MLP neurons of a small language model. Each row is named by its layer, matrix (up: input weights; down: output weights) and neuron, and shows model dimensions 0-255. Each number is 128 + 24 x the weight over its row's rms, rounded and kept within 0 to 255. Numbers have three digits each.
After each neuron's rows, "fires before" lists the tokens most often just after its 100 highest values on Wikipedia text that the model never trained on; "fires after" lists the tokens most often just before its 100 highest values on Wikipedia text that the model never trained on.

L2.up561:125109098142084168129159149119121163088138150120117152117133083147139134113090151125134140159178098146148093143127149152158147092140159129124085159097130095076107125130174136112156097098113099141126093094122105133156120125145096120155135136126156110172161160129145169133142149128136096133142109121114136106140182124121144103129138138120158137110119130132073118171129121127111142127167135155128096115101166109140126098130121151113171165083126178109094093108140128143123106133118137129090111097142066166093123070137147097109112123132143177112106161127117105127144076157169102096156099099120106097161123129141118119153160151162097118161110137105077074162136089115156146159119143152123109138133122155170132145126103118104137136139126141141113134118122128133157138104105151
L2.down561:101134128128112125158123128117129125137112088147100160078141108160139172135119116120176123161143086136138153153170126117128122110169122120145102124081152094081105129155144134094127088083106123110169124116121104135132108094135137123150102118106127134137134139154130104110144149163130091142114127154163113135128141137113145132169127136130135127126120131100109121144139139123098148164159099153138110110133136110121141124133146163131143092110119122129109150090148114143129129132107141120103143096130144132151106129158136093053128150133150138200087107151150094143141134086136116122112126171149105116131163199099178098098161135124094172160112091110118064127132079149113113135121158138175102138160117169138152130142087113098154167140152131137160111122104104115114168086060136
fires before: "t", "c", "ent", "id", "er"
fires after: " p", " c", " C", "n"

L2.up45:118150131164162134136143152108184108129095142128161141113137162139152116076169104145129142093129121089113137149164120097102055146143132124097106072120124124112157080107139171111155076165129117148105161146107162130133153130129147111102093176138170157138147117100100094117103130119111133082106117116141138156111158120118117138132152161122132139099158150127108133113172095130115087168115100150154098118161104154151132136124085132111123121127152155120080131136127134111096130144122136134089213107142152129097121107104122105113144136103160142100114172136107104138174124104123146144074102134124133109094138127141153151160152151155124110141124118107127167133153121104103155124115127116148126179113135095113156135115116100120160132122139125159120114123179140133105127132089184
L2.down45:104159135152134167117139142077151105109134117179145123123151176124121168070132147149150136133127155150135095139135113122179167096075119137139128119147132112129135080169102116162127096132090143123122195157128107130135120124126170093151144132108109152146123132154119186142111076078133124106128119148143136115119109125170132061124104159141135121125095120113096076136167108111141109168141130153096162091132100122110110158101144106095116101140168130145126133153136129114097143111130113101127158102175103171116136103132168108143095133086145091134132140138109140165129110110107128108083102131134136108158156148118130182136138145135092141131145169120099125141135161128133089155141113095136137146128100162100111098161138117126137102099113104145158135117164141109103127117084147
fires before: "ch", "m", "st", "nd", "g"
fires after: " s", " S", " g", "S"

L9.up942:125120130099099110096144120132143125150127127126108170133157161154133107126139121119141116123092110111124130140123114138100125126119129182133163140108128117086154146128156130125166144131071117101163140128134150143119125114122101118139114154150165128169105119143163136123093117122127118133176152137157139144127103103115159101101137131160083114131125123094115094176062139120183127128151159152122089120145122159153153075158134119123083091103138126094207138096122139115135164081142124112112119108143128137157162140125156153147117125136144133094113127166135082130134135126139145107080125152129150171166150153113130134137109117129110079108112124118119148136151105145171174155162164120127134055133155086106157127155096140092123128150121102119135131109159084070101104081120160
L9.down942:114134164120102114073150140111144129130166143102102109109132123094140106146136127165126114182112088141142136122126107126084099157169154127158155128105159127144120133156130105121100135093141129112118128153144103101138176113146109127169106098123129138152075123087073151105087158124103133117114132075122153126150119152130137140099105104121121110118200124129103124088142121104108132107099162120128115094172142200156125124079115088119164114124136143136156144135149103129123102119159095119135115094157132125101092135083134115125137086159152103169153163130109135137126143156148147151108122127108132124115178122114140134159133109159146122128184148120130096108170170118121127162089130109109104156122146109188120084170144122112139123128145118105089149116141144134119165180132145
fires before: "0", "2", "3", "1", "7", "6"
fires after: "0", ":", "9", "y"

L10.up1023:112124190167137149140118115087151135135109183142099108139112153134090111141137131075125198106128139141055137123153139103091144117134147141154170087174162142146109137129147128157126088138136111100165101154137128176109150118119103139109158111101120131112152140145089126148142112151095076186135130140151141143161132077164135135102158133146108087183138144142126093097148142097137134152135130123128155130135164093113128133110127117069127139149100152073114149146139115133159138097148150163134110112107124127130130126084123105083109130143139137150133103116119151151134125156133154127116122118159134120081157099116117100112150165130146117111130079152103104099142152116100111091158121154131125108152145110087120102136111107094117159116096136114098106155152165142114142155154130
L10.down1023:122078113141109141123125162130126157135158166084127158124116170078114056137118136136135148135113177113118087118129125150123136144160127139135108145062155130147129154134162152111148147083088124122104154118130132127152146163105149101105118131144153142157145131174090136126131152116125090127118111115129129122101160136120141125086131079121101125122138151123106112096144146115123151152076153136154175120129101146122116128082086098105123133178106148135153181125084118144153121141147123111098105125159128154139111184107115129136137136167115135106114121085097102094121119181100151134094136119167120113105154135171073110128154155118137146142146136132142098135127169162107099125106100095106123138147113154123105150091148099128143114148067149177112144119143119122116120188120142
fires before: "5", "0", "3", "1", "8", "4"
fires after: "3", "2", "6", "1", "9"

L5.up66:081121156168122130173130148127144126138121100124132175175106146097152147124167099108147135105090107122081116160159155129110110112133113088132150155112113132085137137106130130143118125111145128163130109153140125143104162094181105122084132186122140132142107120124144124175114089136145159143119159187133116121113143109092138116127117119143139137130149132143094179138126157115191124149165115112128122140120113129124175098136128127137131133160110142120150127132166141123150126118115147096127113091155086127097144118163160114126112140126129096154105141126123079128116145137119079150127104099145181119156138105150137114148160191193100123139143136105117132124113189112072117144141115157114126163119154155107174148079116143106143120145146136119082139103132090094122137132067113
L5.down66:113143098139154147082128116174132124150152120135130101116153128115098109148086122168096118116114138115136118127117147163106080114079096111148154113134131153117103133136122164110116063076100185134162118137174125122112107124087129138135118114126098122155093080158148113130124129134145110130088116140179125106101098139142120113157111076159171097106136125179090162132149114137080138110107143129169150124115115156121124152088098119137133125130110159136059107170148119111151123155129136131107085130127154137136134121158156116127123158115138091136142186068146165121136167136127172126121120130090170129132143113136117114111125117099113128078145108084125140127152102124157145143138122160140115125141117126114195159150140120139121137110161154136137172159091128159149118116160136
fires before: "e", "ing", "es"
fires after: " h", "in", "an", " in", " le"

L10.up492:083168153128111116131162162106166141141161105148152148133130110117083139125178143131146086142125138100169108145141092124104158111119133183153138109154116129111129092125162120141135137138131167128155180113122115127157104073141151155155141139114103121107097134130156136060131119144176062132119142152121104110088165105156150125112128129147118099124120112130104107171155136117146073165119148127167115143094161129113152148117185133126137063081124108150095114102125104123177151097134123110165100154112153132142098116088130111138158135105097133152159095124150179074146145127097117143126113126100143129126100156109136125130123085131150095127116130109123125121135157120144135138124107114129101119109137116111138099126145114135181117146083115136132085128162117150166142125158157
L10.down492:168128121128148144128167166149132146086118087109104150128143101127097162165165107133149116177097149129127114139117117133133164122162135116091150134127127167077135133139126167110074091163115143130112160144152088122197124130121138105151136119102132105113124145143114130119156137133123101175088120171159140097131086131144116103147144115131124078145134120137047132145150101101109120164115166121177160080119192118116160133132114158121131108179126137100104099117092127122174104136124110101106088120155130147140125140148121137101139134146095077109111117139143156149116124120154153121139158114125148103145138108109102088127114118126116118150117105156091101148146130116111136166138101120165137152135148125120088108127136147135119143103107099109117140117185162107090175103104096
fires before: "it", "iv", "or", "ion", "e"
fires after: " the", "v", "er", "r", "pp"

L4.up51:093124194113120096109114142117177116146104158105093123114100132112154105125144108161134146122093153163125125067112148125130135134118182147134188139123147135092127101128118135146128169104135108149151155113125123118112134147140122127111158105151168062163124138168083156122130103097129141118157142150153116119075145103100130140142165153124154110100122061082161120130115174122109124067124093135111116137143105135153136129105176085100132126097140122124139103135123115128140139150111115124170146090118134146180117115126081153113140148110147133120159166094129135113142126132108163165169138108137124149107165141090165123126092135150127088131092127110111109181131145102095157120110145122148125117125122160105134114114121108134129111090125098134133174117125120103109148145107192
L4.down51:135130201127153080144135154140152133121121152132093125123108126143152107125109124147160144105135115137121155086104158123177144131135150129169129145166115104101123122132169140126136150095140136137158128087106111115125123116133144132108134062118157126140128144180162142119152140147117065155145079187147167131067109123132145167095134150115123075138112118131119127162133157129097089065124093130133127134122115134157136096113163137131103113107130127150147126127154124103163135118105119154157102136097130082122086142153105158098116141107153166097170116123076107129143151101157156146146130116163098123143137135103139127111152140117131096108109126108115165148119141106117124183127127064096125124132157149129102131104157129147142102099122079130093099108138161082095128153117151
fires before: "s", "ch", "l", "le", "er", "h"
fires after: " s", " S", "S", " th", "s"

L3.up31:103121103150086116140171149103129108159103085164116106132146107179195103091153123149130121162157155123126131125135110104137134097115146163122117137104132136161141157141131151112141112135148144069147142100131131147133147139067100137137116108143131145099079136122080096122159129161135120148121136103149114152102153100112114112148109163098101153133142117120102121073119171144111149115119116126159128134128130136139140082120118098113102126139109174183120149151074208119130114103076118111131107110144135119118188143137090155091128119154146142139110128100115108099121149111100125149168116140145147107165139118105147106104155139156131129139110121122119134180161146148127154123100101153101147154154153194090119123122160124118137151114086138167115113105095167109137120139115144
L3.down31:105154127134143131129142101169167152113101134157132126136131159142122149156097129102124137130136124098159090098137132140093129153154124076140137133116189155176124063100153145108147121123092120150153125154146129104141094127167139130123096133142141113133118136149165098129141121118108103111063119125137152118117106084110177097116125122132104112158137167172100179126134092062134110152124104116096168121139117141125126125079140124120150127170106133115139141092098103106187077127133110135117064133143191135149147160134122141112115158108122093102121116118140110144057161081131125166119134114155152136123130105117087100184126139105135135101151138109152145116134112135122099153155115133104144152099118147145140073134168132118151149142133145120158152114124116135129126132162149
fires before: "e", "n", "ing", "in", "p", "l"
fires after: " h", " o", " ex", " con", "h", " H"

L3.up246:120138119131150121137128158103100091125173128150116139125123102094130159195178151154120136129149121124133107152133141139093150153175108132170114145133153127138145159086131124113117139131143164121101158101122154122102137124182099139141120144144134108123125108113127150134134144129100142114123128148086124118150137147095153142127107111152097134143155117128130170163116135114142130107104159131170114119143123118145120118143094090103119131098172126101089141101092121142086132150173110140129148066105135145073135097049115132139063179112095146100070150152117106148136127116109119116107125119078092145113126164137110155146154150126133119162114105110117112167161088168117118138102158102161087115140144125145129103117159074130132130112133111181157138150156065139144108152130126
L3.down246:073141151129135119154156131129152130103138105144119129084124049160109131164157126104187118157127134115136095113130132140131120127119116093152124095146140154056148111162166151131134117141136150136160135119159124129157105128139155140100098144094112101144128101152155108123152127148141125100141161115145136130111105143130124154125112122087178136111125137149144103166116145094152127106146091098128150111116090129113129121179164107093136169109126101086163111106113146146162106109142101174118180119124129144092096137119085145155110138151086096115100120167103142136120123130104095124108109133096111174101118100123137179121093158153147155136125085134115116139127132163140148098107136119128124165125142150162130136170130105108140116109151133156158141070179137107111087163113081
fires before: "ing", "es", "e", "ed", " to", " a"
fires after: "l", "id", " v", "v", " N", "N"

L9.up381:120128166134123123113162094110070147108129116115123108209113154155100126140123093106095094143117093091145150129152146133088105129137132147125120124095172162133154124128145110126127138154125199124144092138157129142140145156123117118131160155115094107094078112096110100158158152162160100153120125180161141097115122140132112112151102122119167125099135118173150144109145139114134149042123106122129156079125123127107113097109137178129146156106103166125102153061124128123109143118127177127144137108126138131151124122138127121167126115102131093111111144135144156108113087116066071090105136136102099117128116128147115139100164120114153128148121132107148156125128154150143104190124148097153119123106120130114124150123100120114108126113164120129107124139176138126143142122112078
L9.down381:114139127125118148113148126109139103111096147132125173111135145054104123123118136106123139129109103117119154113140148140069100129099128130066124138075164121129140116124158164087101083097123188176128101132132121153097127153121118129116112089082107117106133131144141159160109140147129128161138143136145173122171131147139123156116157059152159174128146119141120134168105144092148107163125100139121152100134112122138144162100158172146154148099162161138122114124110098123136130112169108129124151116105129139182110124108131175134157100154129111169100085088122143168129114157090144076115130117097133094131104117141088082168135122161133128134137153101124175123144123141107132116102139121117146149125116119144125168132119120173086132142179110129102142140106139118145084125147110
fires before: "i", "v", "″", "ut", "ir"
fires after: "s", "v", "2", " re", "ff"

L5.up664:118117134085115115125120130137137144141129108146112142142151108130219126135157115105180138108129146113103141114108125132183122103176133142177119119144111114172147140136142109092154107134143092136105146104131149142150138167102149156161125096117134139172158108128134136117111116144112104107145121113155190143098159075090169136147085099088089141081125099133135148139111094111153116151149138162111125138095130164141118133125128094095115154150159149134105123122124131140128133110132093079124090122092105126143102109130127138151080126164138067132099154131148102125149126171130155127127142155063127152137097092135143137132121136156147124158159147091144136110128120129097151126116126150120109132132123065123129160125136109164072123109141157134127111146164092141115124089063151
L5.down664:116119125139103149138114127156122131111132132120087112156098116140129139132141100125192105116126119153136120119147157068142124165148141119131171086124093138094139173153118145134131174150153085128148095126108122154118166100115177162093162112110097163147112125096155131123111141136139082144138133119109167146118131138133115109105149117105097131150117111130099132120168158157127099105137112177174096100091101166146117132101089130141124118104167077104120162132134104152144174133124131151151159142099124102123154126087113152064117150095116172100175143129146107149139161153142093155166115105138132148146098109109150138153111155129165112100137127134147123138122108137160115137139174150119083101110146073118141090112109142108098118100134118100155141147155076120156109106094121
fires before: "e", "il", "ou", "s", "er", "le"
fires after: " f", " l", " s", " h", "r", " H"

L10.up475:124152130136091113124134148086154154112171139124126145089178103136093139172103128114131141153136155140148084134143097103111107111108131123121152159104140108111084145123129171112142128110179109126124109093121124104156143135123125130152176159116111115188136120137128124166156155091112134128168125143147137129106174129139129097114142119123099115163105116142162146122145063128095149141156125126121145188119158114119141110092123166107099119113130116126133128062148119144085130146114096075140130117154145154126090114104145068094090189158071106142149094195118107123137111126115132105097153123096147137126138138126129099126111154115110134112176125152143091185092112101154161132127121155144135161150122152139133096120117099117144156113164127110133130152130163126141108147109132
L10.down475:133132111124142139135174153097124108112156114108131137122162135141143169147125141124129122110125143161130122161081184165097133109121126098120129118128124103110116116120127119115150168133130134142119155134193120077128122156090160098111166144148148133113132090163126152126124157153095091149126135142162129138074158149131135151107155118135116090135108146096057119139139100154111106103128150176125091101151118118133138110175132169097156095103116116136088136089125118135102129124119167098120141134083158108155123135088154065112112130159137111170125130133127103084137133091123142080102132149136156138127137109107135099146149138131073179133143111141092112121112140114109098143132157197142181143112133110173105098139140087123141146098141151089122161128152112095144159124129125
fires before: "t", "ess", "n", "ter", "c", "ic"
fires after: "ist", " c", " C", " pro", "o", "c"

L2.up583:120107186095159142126126131161108152152092122166100134183164127091174109103137125125121151161116173136152131153109130120099154147090142108139146116138162117150082106152109116133135113145140152147112089139132129132086143112121071159140164131104156114156092171102146138132121119134096100142142104109144136122144119126143123078118161144114139134122096109097143184161089119126143141113115085114132105150121110115143138139147136131100176121146110131150165092084143101145110110176124120087098150123130111055132140136158123162098103072133148130115157099106119103137078125117156088115122119146107152118165113143154110134108117144167128106118146084106100145142156144121142102122142126125110118176066111141130144119143117136135084152151111123140094147129152147134105066113152130
L2.down583:125107127094124131121172135162146128057118131143126070117167146116089158080138127126106129134176137130123114143137136133127149175111169117153131105135112077140131162116145108111140109170103111163138161132073124134160116136078142135118129096152105098167147147137176115158139124094097143113126153134115119123149098151144139085168113116085118175126090130082090171127092117134161101113079114118120156138143135120136101138173091132118119150100109116175162100110116094140102140153142133090109158190172143109110130146142111156071118115120143099131114181120143126123097148123118091156110127148139121139203090133125122138129129099121146086151140104136131159119092120145135107122115158152139153133150127103118102134130121133125125151148134139114107108149144098127115145119116164
fires before: "re", "x", "ed", "ber", "z", "k"
fires after: " d", " D", " s", " L", " S"

L4.up936:050112168112111145121121141126125101172102104145130137149160131126139134143141126116142062116174136167089122126152147124109097165147131169103116144150139090155133117120128152126126141133151163151128114110125122104109092113134131098162142105144132124118090140146166132158191140158136111141135151134146128106165081147140136110104110109102130123113133117143123120117132082166143073121106103129067127098137133185156133158102141128115092131172123146152112165162142076064136091127114156135147126134125130144111100084114082127138135151088116171093160118136134138119097148143113144128113144144136131129138131133147097122133155114075130154130108162135120144129134140138128136150155120125126131141127056159152099116142132126130095170083101071143143094148129168137150138114110080
L4.down936:151104144109113115127116123134126147106152094115072184120135138115119090175100169132121091119105133145137142096163157129148152127150120127157113151108090123105087121173133121121152069166122110141140152147146145134166094149145102143124097124093131160133137133147153115146149122125117142168152124126100114112124131123147117132076138111059142117116113127117104160151122138122127116135129116131166170101124155123127138161120120104144141160122105101136158138075143144104125122100143121097147150135124150111161113112098119140128094140179103118130110116144067090145155105118152115099200170129175088129172144085073160127139106139129122126084129128096115149096114152138099086094156157169133085126134154134166138148164172100114117092093157141145133128113163122124126118135137104
fires before: "ed", "e", "er", "al", "ac"
fires after: "le", "p", "ur", "v"

L3.up788:140143164191144105155138129114151166135119130161124145087148134085127183139103145142136139107122136129123124153142142099123162177177139130122113137154139071142132117089158115113127124111146158153144102129156161124127125156124137124186131154124124134183135113134105141136140117100122165164158130147139092111106159120125123128131115126112112157186105094156169144145136149125097130077145113123135140067130127103135182107145146139144146122129132080122086162145077156087115095072125108122115140123129145131085130129133119088103126187123111126124122078089143120102096126115143148101143147158120170145111107108154119124099155131115085148163116115096147104135186099111125119121110121142119161122097144172057136143122150126120132087128132079116129136128135146106151120126143124
L3.down788:131128097148185130147155164085148137140083113109182137141133123125119160118128086127092087142080122181145103192096114160137109119157173141096112097137106118084133156179131123113147116123111150132125140170083123072114137158142138103117124097150148150145167155110147133167137129106106111155116140085111113132125148147116141086156136158171158119113088113119166126126142101092109152146143128100140158095121137122137111119148148146165090139083139118114138131093092131140185143144127147152137128131097099108134149109156153128106085148114091108100117158120123082135133162134150138112153112126102144125138145128154162151147120111147103138087111086127163108153112143107141099127148136115135112127140142099161153107103121108151145111170130129104119125129083155101134145080100093
fires before: "ich", "s", "e", "ed", "ing", "ers"
fires after: "m", "or", "b", "ri", "ran"

L2.up647:137188163091084117102160116114092160151138131144131152123092127107131121098132201123114097115135123165147143160157176150133171078152162128110134126097131179154106191101111116141092141132122152136107138134145115143109145138116150082150147108134148151110133160112192114124110121112125101103089120178112113155148098121138131103133123144114149123094156073138109159104079186112119120112116113126124122140152157125131099105064103124132139074126140117120129126116143134133130126160148112103156136148099111125124132115120089137091131125126109088108136140161176113124141134113126114130125078125114154105170170097116160150098159118131143136123097093111114125113150116136121116127104089135152128124155120093107062117151105143102130106113153171122115152128114144131098137101111152
L2.down647:118116100143154117071139110143156097110108124166118149092137165131082129111119120126126104132172094133147094116096148133106136135108123112109138094145097169153097147107155156110138092103126137103111135142139145126159099145132136134122098157146139118102150117170123150160109147078089118102158128119083178120123133143155147157149119156139123109117157214153108118111129067124112140130093110119113158144131120131132145154137121138138185106099127132171140098102167141095107142113122143113074119127130144121171153140143121136099103110145108117131141089133143133126146185085109089117168129122124144129157119108100091130134117153135118090113131091141140143159154076187158117150113118137114129149150143154121099116135180113127135171129126113137072122114125176175120135149103102
fires before: "re", "ed", "ber", "x"
fires after: " d", " n", " s", "en", " W"

L8.up15:141101094080125116100131134173160079121145117132116157136131077167148102068129112166105137121164106141142109139144157098094130118147127148141136140087176102129141155120121145170110147156150121115158155171154159160110108151143153118138104140124157153156123080146099124147106136110079148146159176150168138114126116115123154070119092106110143120108115126084099114151118095131157140114122096137131148143109107135128123142134149124125120169138106116088112125116152100117123103141111161129149110110131124165142136097141105089100144153144104110145172139092133101125110180132100145147103135133144186164141117120155102097091113113101147122206118098162106105135154148143146107135137148125124108191094163117149121163116121094111100118131158116138151108115135151125122132169112148
L8.down15:145148128137136097121125152141108122160154164165123152112174101126102121096078140174154136100165107117155101142133146183128138211089115122137145129093153138109128098133150142164135106107078090104157140118154112146088103134135113139146125115125174141124144091127107143126104139147097176145107086103109108177127123172146128113082123148144157091118121145113118105141137143152182104157089112117136110079164086120132102134106139127116115135118115134154142159119108154092178143096177103108064126120113143110107115161138132115107118097151143111119109125115144113137097149126125138159099116135106157132125143127133124138129149173118127119155115128114162103120142139153133173079113137109090129104121122088122170093154119100131133164125124120094144131163149161125095119160106165
fires before: "6", "8", "7", "9", "5", "3"
fires after: "9", "8", "1", "0", "6"

L4.up118:127120128111135094128149136148120083132117161146118150138093163100167103096142130097090121138167118164130126126085131090136138111083168130099127151114138140166103113171120106091142131087151089130133113136143108121122092172147110145139139099146062093111114117161088130172092124138147131117133095126128113173162071156124140154131133109117159117120176108182116150126107114113095101139140127113142113146134091099141119071113175095156118140068132161092133155115129111122161112160120093159121125142106126117137130129125121130208164150144112107176124105127137107096133136129109112124121134155138110110113137114085113173119104149119117141117130159133140150110158105149160117131140154140107115122122099100109100076140128108114146090101172109128131144137181137104165133144111132
L4.down118:112108106089164121100145118137117128065097140145121146125116103135131092120135150113156129110107174126124196126102142166086167139107126131139114101176159149112128106108129119118167073110132129109070164129156108124087147165102131141126146113168154118108137114120147124146120165153108130102170084092147124115138142154175105120151107134136083126122163164137110152117117100100168131153110170146139136174121112134128137091129091108141114101125124156133118170126095136149155144102136124133115118156127157131091122170133071125155100126103107110127118135145139173146153161111105102157155128132145111169127132115111126153142111112131148119159124120087128129089136111167174080169147143117101143136134105082114112093116137127112122117085166121133138126152192106101168112110109112
fires before: "e", "p", "an", "in", "ot", "ber"
fires after: " s", "j", " n", " R", " p", " S"

L2.up244:128111119123168152139123129118147111086147147174136096122138141107131063114104128138118120124152155085134141142100129144130141155103097154116165145119131145109140136150120155106119143108110109161140188131119171120114138132171143144095122127159122133146110124135101133168118138142137118107145140107114164107166151100115138149120133153112147132191102111088087156147108145149101088121109095121130073120124114166148114146162118109093100125128133123123110083171142080135080142150147138132148090131149152121112118149092120104100126132124142169090094094092088098127093164116119110099131168156150147117142126131168116124089131154105127166145082133137136163134127102053139148185149162173131128126134127141092169148149118168127136124108121126099112117176142174161117131162120136
L2.down244:127142147136144103146156147096127142095149144170134144153129170157110129151141153120105124144108152106097123125135135106117153144097063111099148140126138154096138125121122120161147131126112077126155139144086133156120118169123147154140160184069123143178126107148141124152146104077116136118116139088145187149152103142115153168180147138137127099104095139075139144104131101128157108133076111144095155126140118107119123167162111090149107113104149097117147080097139121107149117121128168104072134116087104133138119142113115130132113088101103115121091139121114150150115109128134130105127073128107167124153154137187139131091110124106120114108119165127171132139150105108099138124164142170120077154134130099159132127162133115144108140108098126179170138103172134123113123127150129
fires before: "l", "st", "se", "m", "-", "b"
fires after: " p", " s", " P", "em"

L4.up253:153138155137131150105127102119098142116134121107113110161145114122144108111091088112187145118055090125144128158133135138114130108104119098126127111130142100180072105156127099148116133151133110175149129106159149104099120114130143169097154112129111079103144097108134153133199125113136098101142138089148109145148148127134118157169115106123156155125138128155120126144135101148134097108113102133114131161132126102116150124115088159168131153102148120097146107130113125087138092122148191132106125112090104139121084106105116130146180131167129126110113160144136114092075167153163101154140103134105117126138102104136151162141099134114135147099087135137150069089114165114160138122137148091128136148147124153189141119105136138180113127179119151166129139141102111119151139143147146
L4.down253:097133175118150150105127098093122105127094119118112126089146100150101148123134114102141156148127089150130100078135097123185158131133113105123146140144159094118126177123136090115097123168135138134167140107132088097117099143144174156073144081168098136170165126127105123150168121132129126133151165128155129079112160121101130143126147148150133122138093146116102098165153115175127113107167128155090141129129127118118132112114140135136147123125117140131143135125085100169163112173168121112101105110129108152111152149135135113122148096109111133156081124144173136144152161144118106121128091121155137127133169164114113123109128165105130137128141134117143089119134171112127150097145177128116127119158142059117097107138167139116109060157122121145127115140110077120078116094142162
fires before: "ed", "s", "ect", "ies", "er", "t"
fires after: " Un", " M", "ch", "un", " l"

L2.up694:179122133167158177142108124111159123101152144123090167147137125120127101112115131129126092135160107133088089053094161124153135147153162099168118126155131144144115134148103134135110126150119150161169122123136124116108133157148048117115114126150157106153121129131132150125112146126141078133126121142106144123128078136143165138152166095114126132159114131133093101103164161111093157106138113126089135077110106125068143140094117111111133155108132096100117184110105147132087122113117076123120131123144134109148108142153174125117116151165089139164110103153126156136136144106144122146130099074132157109099059152139126128144124100114119159114139172097115142109119124109122130139117155181103112160130103109166119153135145142161120127119142127153118159098165134103149156126114087
L2.down694:143144113139120141124134106152141124171125145101079144149120126096138184130147106132102114184146146146112158113092159140129130144167107141156137117109125133103187100129108115126123067096098123157141145140110127120148140123121074139141101147110158131116173143104097163097162130095116088095119109136100126127147084102158157115155116136097140127156098144134115121077155168125122138117127134172108157118140143104135146141102122124111130109134095125098078201136113132136079131118134128130118117088138155165171159117134123122075139096106134154162130157130101126116133135106121115109140133151131139134158111130159111144093170133167110159100135114073127096183121139145099139129127118164177094093105092118141103137082093166138156144159129097150118095129153159141143148131116147
fires before: "h", "ent", "er", "her", "id"
fires after: " p", " R", " de", " b"

L5.up871:087120125126126128092137112123164085108152135142132159160122117111102135094127110086152096156135120110126093176144119102118131168129096124135115147174135080072147120174097103141165154126115151105158108140161104143103119118128143166146114115121134125107098137136138102161187133137124125109123162112143131104109102119099162110174122150115104148143143122136156130181089148116117108167149143112141124131172152142134095103106097120108111155120126100118116166079103099130145156124134173166128130136146171118162151096056145120091118116137139152081139097120159093121130132146111117128103178093147131102086100170122157112161143142138115132103126155170110171148132123128137107139109157098117115118121124118120151133088134123174097140107121138147131097142142145144124055099131101
L5.down871:123149135119158131166177131135145151112112109078130121079166154109090151149109159141087156128135139131138148083080107124157108134129111093139125089088104141110067142140159150107090126136150095129162158159143166156139118083121134129098124100073124123117147129109165120131134130113105169185146144100140119139117146178140108140077140119107166114115089115123097124093124117138180110137155139125114172132088093110138186132156158118177152156137132144085125145126107137139136120116124100125143082140156112123109118166143150142136148139104121108171104115137117121148172130162127139107140121167119128122155119065100109154092127129108131093114120130114154114108125120094142140125141103165143141151114107124150086077129128136120142103122114147111138135124170114135140180149110095
fires before: "ic", "ed", "e", "ing", "en", "es"
fires after: "er", "v", "es", "p", "r", "ec"

L2.up1021:147143161147107121137130133155171154078107153178127097177158151125180076110121137154094152130101132119153105131155120116097149140121144147092084181132138126085146142120153112075133112144108127157167141120148142089132114128121121149115119152090079104144136151117109147161158129117107112160111102089127126118082102129152105098165141090117107116127126127120140110121088141122124109122154152106109120138188116082113120122139137124133108116157159115087096134119111151151118097106138178109130099096154136170130140112125146130110126141153130136129101124118132128086126133112141123150122156170111136136165097118146091176113123122133096108129096094123161142150079129134153159159160105122188140134135105110110154147122119183144130176115065139150143123163095081118130123163130115
L2.down1021:142131108132175151138120110120138123155072135116168134144150119141096160127114106117150102112118110139126116154126089087144162146122143151118081162153106126139125131153131131117163152110130129126139127149134144118114083143119102115109157126078074112152122144169129171138163139133143116117132099109119176124133127099144127121125089118118147123106121147127119148136102150164118093110144154139148123166148070094118165141121083177136092073128129116116140124137121124125159121096119149155100123120124135119127181106148133086175114110132096157156096134131105125148137144154126125147135136127060129162084123136147118063148146124150126136189121061136154104110113152155138150141154183112150155121183134116109128106110116141121122151120155129143141081151079069118108131110159081
fires before: "ed", "f", "st", "t", "s"
fires after: " C", " Un", "C"